From a checkpoint of a small transformer trained on Wikipedia: 356M tokens.
MLP neurons of a small language model. Each row is named by its layer, matrix (gate and up: input weights) and neuron, and shows model dimensions 112-239. Each number is 500 + 40 x the weight over its row's rms, rounded and kept within 0 to 999. Numbers have three digits each. A neuron's up and down rows have the sign that makes its largest values positive.
After each neuron's rows, "fires after" lists the tokens most often just before its 100 highest values on Wikipedia text that the model never trained on.

L10.gate975:522410527482533500438522559462524507454562523528489464483485513521411459500481504496450483538554499517485555537454462493475509473472483551514491460415480584554542516460501529429527525571562451595480514533526538445544468467441412529506573490525554436492450510482484511547434481493477499534455455544515487506612435443485547538502486608494504460487496531546483538497465450512493502506572
L10.up975:498473517481507473449532534514562502523483532454522528546493542564486491534494472533481443440544552541539480528511512464540533500422569548420445564549479418494425536512471561513466520494504490470491490424501411454480467504525486491516486553496487464442471520498492554493460513534531487534555439539518498512455488554553533483463449532521519476416543526522478491529625447479502502419512
fires after: "re", "b", "Re", "B", "f"

L19.gate691:538477466452464477572497478544553551531487503537554464558392487513500540501516557541460505504434515531407415449587516531522447513541561442472452472477549500522443419490573465509550500528503458523550560490454530468472547537506537534486468499480505529446504501580453525499538454501439523509474519543494442487443490504545494508517496500503486521532521485491579494410471470492506469469488
L19.up691:459513514427501543461478411519490603534494527520521501507442485505454458491508469583450545500526521453544481480551496463497459445558505468469492476418466561579459503550508440500477552472464477530547509497485497532505514552422445531409474492527490507465462526430544517568477509536536573480498483474549530451495482521518458506444488503538451519511489481438538555470519463517447403493519
fires after: "| ", "- ", "C", "38 ", "("

L10.gate639:504489507509522497444482485462565571520513508480536504511444505537477519496505510513485500491429530526524493554388501442559485481499562544501496528474529455487503477498531483524476465484531471532506488496541439482563461551431535523488524514551593476481494431483496448517449549437464517479513468400493489511499562390517462441506580424492510510530429503542538518479505545554511518509474
L10.up639:438445469473440533530450457519504462436574524454464505495529504559479466577584497447526443523523522488439492560518643536526492516446515589553474496505451491519516573530488500594498550528510473492507425554501457410494501429553530497503503476526481582490453492508499480505507457531600500574522398487489485506498492533517544619492530529483496520459509447477475514499469452532526523418551
fires after: "O", "C", "v", "M", "A", "J"

L7.gate964:524465490454556550494536527571490513471528527518622568540434504511505566477498480531498494438483548520499457501548491526525483458485497480547443560508520533532419526489580574548473485495487498572520488473543403470546523446522497555448457486539546534478417470481468450510553500513496516570500436483530506478533578479486547493518524566537551494562543414491601484504460496542507520548532
L7.up964:518530464427508481469427523551501511516505481484510424491536484539510519487534509433437469509502597507535508500514494500568534415480440432530426497432470528502454507420506474467514543478543453543475516520480465497486512508534561454531556518506440477479558480505454453498588431482467520537509481525482455478483484495549499441513471435458461533482530481411558501521535440526526557507552
fires after: ". ", "number ", "List ", "\n\n", "to ", "\n"

L19.gate70:491535533526465515513530501479579507469500474500487451503395492501473536477520514439474503466494525448488443499498455525528453506536500484525427498487539504431518528533514541546515455471458476466486485475547591518442586490478458449573532527469507510421478425454399541442511502469441480409470545480562563518497552568532525539539496557551629505461564518506495470495463460527471496545455
L19.up70:541474505544509508567513546532541575536458458568517491605494485491519433452477494538569463499461547474575483474555576463483510433509460552462523484425556556497509496530508500511481440540616456469460521497527470526413496459509498469498551482488502454469430474533523454432489513450514477460405491449426485522436528489501585504503458536491527456414525507525472498428479468530531500491595
fires after: "2", "4", "1", "3", "7", "18"

L10.gate246:549516481428520500495471556504393516456480540468524535414510506498519529469513475526460488462472527514509485482560525523523524545553527558496424486541469600573529527542492485481533482508516485533472476525473546428460510502470515474525549470591578508510497497456480500440553563455503511501491596462472593519488514541351509513509542478489502596498461498440530432469467554446528408527465
L10.up246:531447491525461521501482509564504475516458475447532495534468553469479481502510499528454487538489533483534430538481488465497506462563533408515496465541484519543556437510508534578515503470511517506476499473539494526511486497419511468505591503448538545487532423487555469509549555517517544538472497540448479594541517431467541446521483457552492531436516447548462427544537524550443463479545
fires after: "Sm", "h", "H", "Bir", "w", "p"

L10.gate141:575561431465439437476470534510480517419488477510412467490532490447508499508537544529460506424470541435439508487539476505487462505480536525465473503493483539546493534510509536523563494485467420524538447441475487495492532470468477515498486500572613522553498539514500521458482498492567496521475456518520519542473503509492546573498511449458477560475507456445512526407467429536510539523555
L10.up141:558481488502532513413505550549469433393516476563505557505496562440512517468570453509445551535565485550507495529476427569539455492516538436499487509507444524541487517550548562455529484471431514525527424437464509536549487543522518565516394599493507541536549537465516432531506515529515528581490430575585475567476557447572510490472545496492519459525436513482552461492488528499536471530448
fires after: "Ar", "H", "ar", "h", "ec"

L7.gate1240:459472564567507480541526532575501433418563485461488531535507489437480436510460583502455530495518486498486479502478434541425445491443508591466484450517586560510415480529519551448528495491479500481464459531486546508488478560414519494531490560437533408544465457435476417558513469505448452536483411514475525503515517569501549502485470521559483569549444512446473481525497532482523473527506
L7.up1240:531569515572467495580464501571458491528512502480496472439395491474494498561395525473523466450497495581498490509496471510542598475503482513459458435505618546513550463512513440529585480516503511520549463547517499464528544514479486498421566496528520421516498482441465548474522532445508539496483504476549500449575514477528474536559402471491478542530479553477516542508558512512467514512530
fires after: "S", "V", "X", "self", "2", "a"

L7.gate851:534516485407522495542525543509505564553513524521471534502532470517470483455488525495387525468465570514532559536528438475437512409469503505537430528551564513529508473493485464560469511550506456576458441445524500474536525488499423536530492542580503482474402482482460480509531454464504487566509556552508530564588564578469477506519503534530499501498503492502489508556529472483476527533493
L7.up851:417480431499511567471468509524512465451583520466461513477457501463497466429450501374466471516472637517463524555523525512443535472445516452545576485514500525450527529437452487560491542452491516551392490474497516485512478541344506524540506512487526486526468530478486503475535523458477500537474447442516577446522531506485456432544518467503529602591485478489499498513477500477537529553479
fires after: "\n\n"

L10.gate566:386504480554573425491547484494606495461510530470529485459488491534515414441473496509540524532547536518502481518492505430501517520551516542464520512533479526431399461453509531511526543572511424574479559454578478502450461543444444509469595510478507495454450468497511519474480550501460556493447564527495512459511506583527408506500491571548470468489499553492495517539538487524470523511537
L10.up566:449429528458551486515502499513534505487542600506484516496546501588510503509536474496556533469495546565457472533442544464477492476508489537485566487506498435472451500524523510539551536542539439486484536476564485450439501550516530545627469633501488450515489530572483514578534525451486558537524523541530557424462472527464506540472483558509454467559441544545495551555479459472512492469506
fires after: "re", "Re", "me", ". ", "New "

L10.gate6:452476582550549476482516478487533532418523491493569477487465546498502439489467481524528421442488525550591477451487498466521527473466538552462478523516525520582489512455551523558505458492525493500529476496517489446532546469539469479500571442544517530479448465556488505496464521524504457527530478389513541514546537425436480508481558454414491610533493502461519477461429542553566511527477
L10.up6:414525511543502515493461440540522557470550549494535576460504462533469404435445569499464413474532514521530565461535463539440522478491481501507410426459491557516555466546514495561566446520487513507488462595507420432501518509507465465454568475532511557500471443510425504484525510524521505564515452497453503461561546503514435490469525542463496596513467525502500539543451475505568564507588
fires after: "S", "U", "J", "C", "M", "H"

L10.gate815:480483492589508548498512472529590486575486509475487454509494475593455523550465517507520520458542521504594416514459560477573482465497516548528483455480557473527476481442528507500462462451538458559520580499476531503440515510484467517490519543484534470448430453488495408508474510489403510552516477479483476418594505470489533544457520447508477528580470561543487544431474499586524478495489
L10.up815:492507543492519535579485539492531514633568479517544474507477555547506473458524535503528510412530548429586467446481473535516550454419545571538542510477541500477465520434599466488499483472445526511496503532475561394501566483462508456434489487538542518520525486389492488504437511557525456537449557444550504449555556502499547510501523508476479494510466504525526525456515576528477457482426
fires after: "T", "M", "S", "v", "X", "V"

L10.gate71:498503475483520516574442545600461430568482457554530456455450485479471507484513455464491444525466476491504556475507518477506543490496557496476477414508488495531516492459535510563523486499551503530450517511474506479526529536510540470516516562479504524556445312513487497464540462447482460515496526601508557502479569424499537508531512514519503494444518495583517486472547456567463459491523
L10.up71:523450471495514575580565491535526484473504469499522546516548495467554508424438458496523515478561527520504496486489564489415483497557503408560465544426556562496489468527494610538570485547505504549513536402495514494509494529516460441430591470546458583492508497448574482455478571491508469500448555484476446532481515541424547458496519498490478530518538449477462469507552494550514506478515
fires after: "1", "2", "3", "4", "7", "8"

L13.gate197:506568488471466440448528452452492499560524520548513545503450479512492531457516486503441471477506483428561515490531420516457478487530521455487431478473528505444471546452525456522533508487519383522527495414538539434523550573489475439519472560436512543498514538491511443514530599456525466478479525513582513522517510413487505570531483562497511533432490562469522478479415458525459458545475
L13.up197:561492466510425560508489597502442445520529468529515481471501545461507540508575497525443514449477473480511514505526445594564487457488543428504491521499479514479518434543527424494525509493467562527569494455470546572501550520501422567404493481479427484441499470501502455438499480523479520511495476506554449491488503499557529497541481489491546559499558483455512521454525519482558532527458
fires after: "H", "Car", "h", "car", "G"

L8.gate241:436512556473470537495540456433531479491480430496510461411457460543468560487510500471518465535460444477504543524473519477495517571465542535456487490514490465483539397504553542509583472556533449466486505573484530457488516590484503517421539498511562467556543474467527453482529527382498505442474493594593505524528492489543494501513496569534514490527459520570494480499530496498412469474436
L8.up241:504465398542427533534578586481485485542476469502421500512471574552510457461414466479535518550537566519467459513457552528536474587555527458448489542455506489518561452475520460478552471523562503534471487491450462485484492568515512486472508549460532503476492499483528450485541561436447456448481438530527473500507451466528527470455471454487556445536501519502443564546565455519487443503459
fires after: "0", "1", "8", "9"

L10.gate633:477493495538502531521529479398521527498460470478523480419464456525485484551535477520533512420523555534522513468478486479504481510531495566437458501563510581497451450502554517486510440519500540454486577505510480453385538549552440515508454445551539498457496433475469421462481479523515461541499485497551533505538496525516468456524481561576487572516430517494449547499477508530529537480453
L10.up633:476530486517474484530436508510471477514555515472512480488480432509460495472525475459557533500479470523419477470501448592471557459520554519557472443476429513465494529492513566535527470606410475474467586530474476461509493621539493420529513538526476476519491553561498464541511468538520501518512399524516509496445510528500501524494499509487471491644500557536474567541451534568487484468532
fires after: "L", "v", "V", "Ch", "equ", "iv"

L7.gate1111:480538482537511472522493475551518507525553497456540516477472490470501506540530511525468434575509489537446518581494490473464508546475538358491552412504545492479473467509508492535486490554551443500427549513501432508407574551505431508481441553499501473511406450494486524484497472468433499536484471488487504527456529487493562472404499474449527490536443498494520445524476485495555502505557
L7.up1111:456491495485469443449450502535459538512489468494537571580598499509482428425494478488439442497541535477460541514529503451540472465518511435529574493465494485483496523441503510443486467496531465553448592503526517456486496486478442509514500493505426522528452509496496545470493510509493509513577459495559590501479460557548501473528522437446519503491562475462436529433454494523449503505516
fires after: ". ", "\n\n", "sp", "\n", "t", "- "

L5.gate552:518500506387542496461501500527505463534538473465494566544430463452590559485443525510508477545480539495510510554520494460517485434557490505534425498503543565514499531513464534584527456480557499519470408512520492594485512565450436418447490468493463458440442549483535452506540524522556519498541563513519522477498567504457457486494495536402479507526487543429466503579540455484499439555531
L5.up552:509517478362544511422482475525523500519509519486411492492435516486505483519485495501569449549465568464501513528608488465433524428488480474468403499470457492465518508504459504496538451535538436510508462570482460505459502527450389468491426517485520550439443503482469456466509479505527557496569489532466525463508527506449408579520502519478487490508529471488477493566507516500483488517494
fires after: "\n\n", "the ", "tradi"

L7.gate76:527486534501456460500487536523511513467527506496557502486487517462445530445498509559569424458490576556633523470502444420578495442443498550488438479485440545571573563443553478485515468487465516534490518520484436441531513475456488493484551489577502550445555463480492518484480506550495508464548520462512508492468506462480522493519492410489533598512493438548522478485446449547520521466506
L7.up76:484458493488521522460482568539514510499570510515498528470507461509534562414497456488467512471525515560433530523549534504569457584534449468515552525503459586475559532495459434487527523548574574564444432478519443617481523555481476483514511495471518511578492500462516505571500416492438508435557538555516509487434506465553507451571483502485519551559556492477492496533468498467506502534457
fires after: "Sm", "St", "J", "M", "Pl"

L19.gate253:460512486433519496517430505475494496466493533461522494580405441503441498471546546498469437448451451428415474452505522547591491452502519500466557505463605496495453533442513504485499450453527436480530488458532509511448472488484514439509484449487480599492430486447521494545563466471444444468488492495494511442474470523553547474570555483461497537484542493550530545524533480477443488578571
L19.up253:512537461496500451490557485517508482527488520550503440521484501541467525490506552473557500475515518493505425528570533474559584404475515461485545455476449542470475487520543473523542591495541426527476524489448499522510473498465508494537554502510476429463493469531589481558585555441477451500527556414478457471451501580497469531482466468539489529536498586495562565582480506536478521472420
fires after: "| ", "- ", ": ", ", ", "R"

L10.gate1191:478520496560426480560451477500490446486505484520511481530491535537431472390495481479523530566481524488466458558439474537585545471528556421465465580496482555448484419482520509546567464521459538473505454553542532481495535574436483487552527548484526503440447362453529477500543514457479502491573499579464525505514578465528484495525458438522508443485508521520494496560504515551455532522506
L10.up1191:520523480482429550543443473550463522575527560456516500587501481504481431434486483431439557496565509516426497564494457485428480520519531479492488514424544427553554505484469553537501463535513460448578556435501482553477519481471444436514462516377492509437488544514510510515489508501483524509518519491429443491555525438502492443537447477502461521521507484491532517589523444514421472492530
fires after: "1", "2", "7", "3", "8", "4"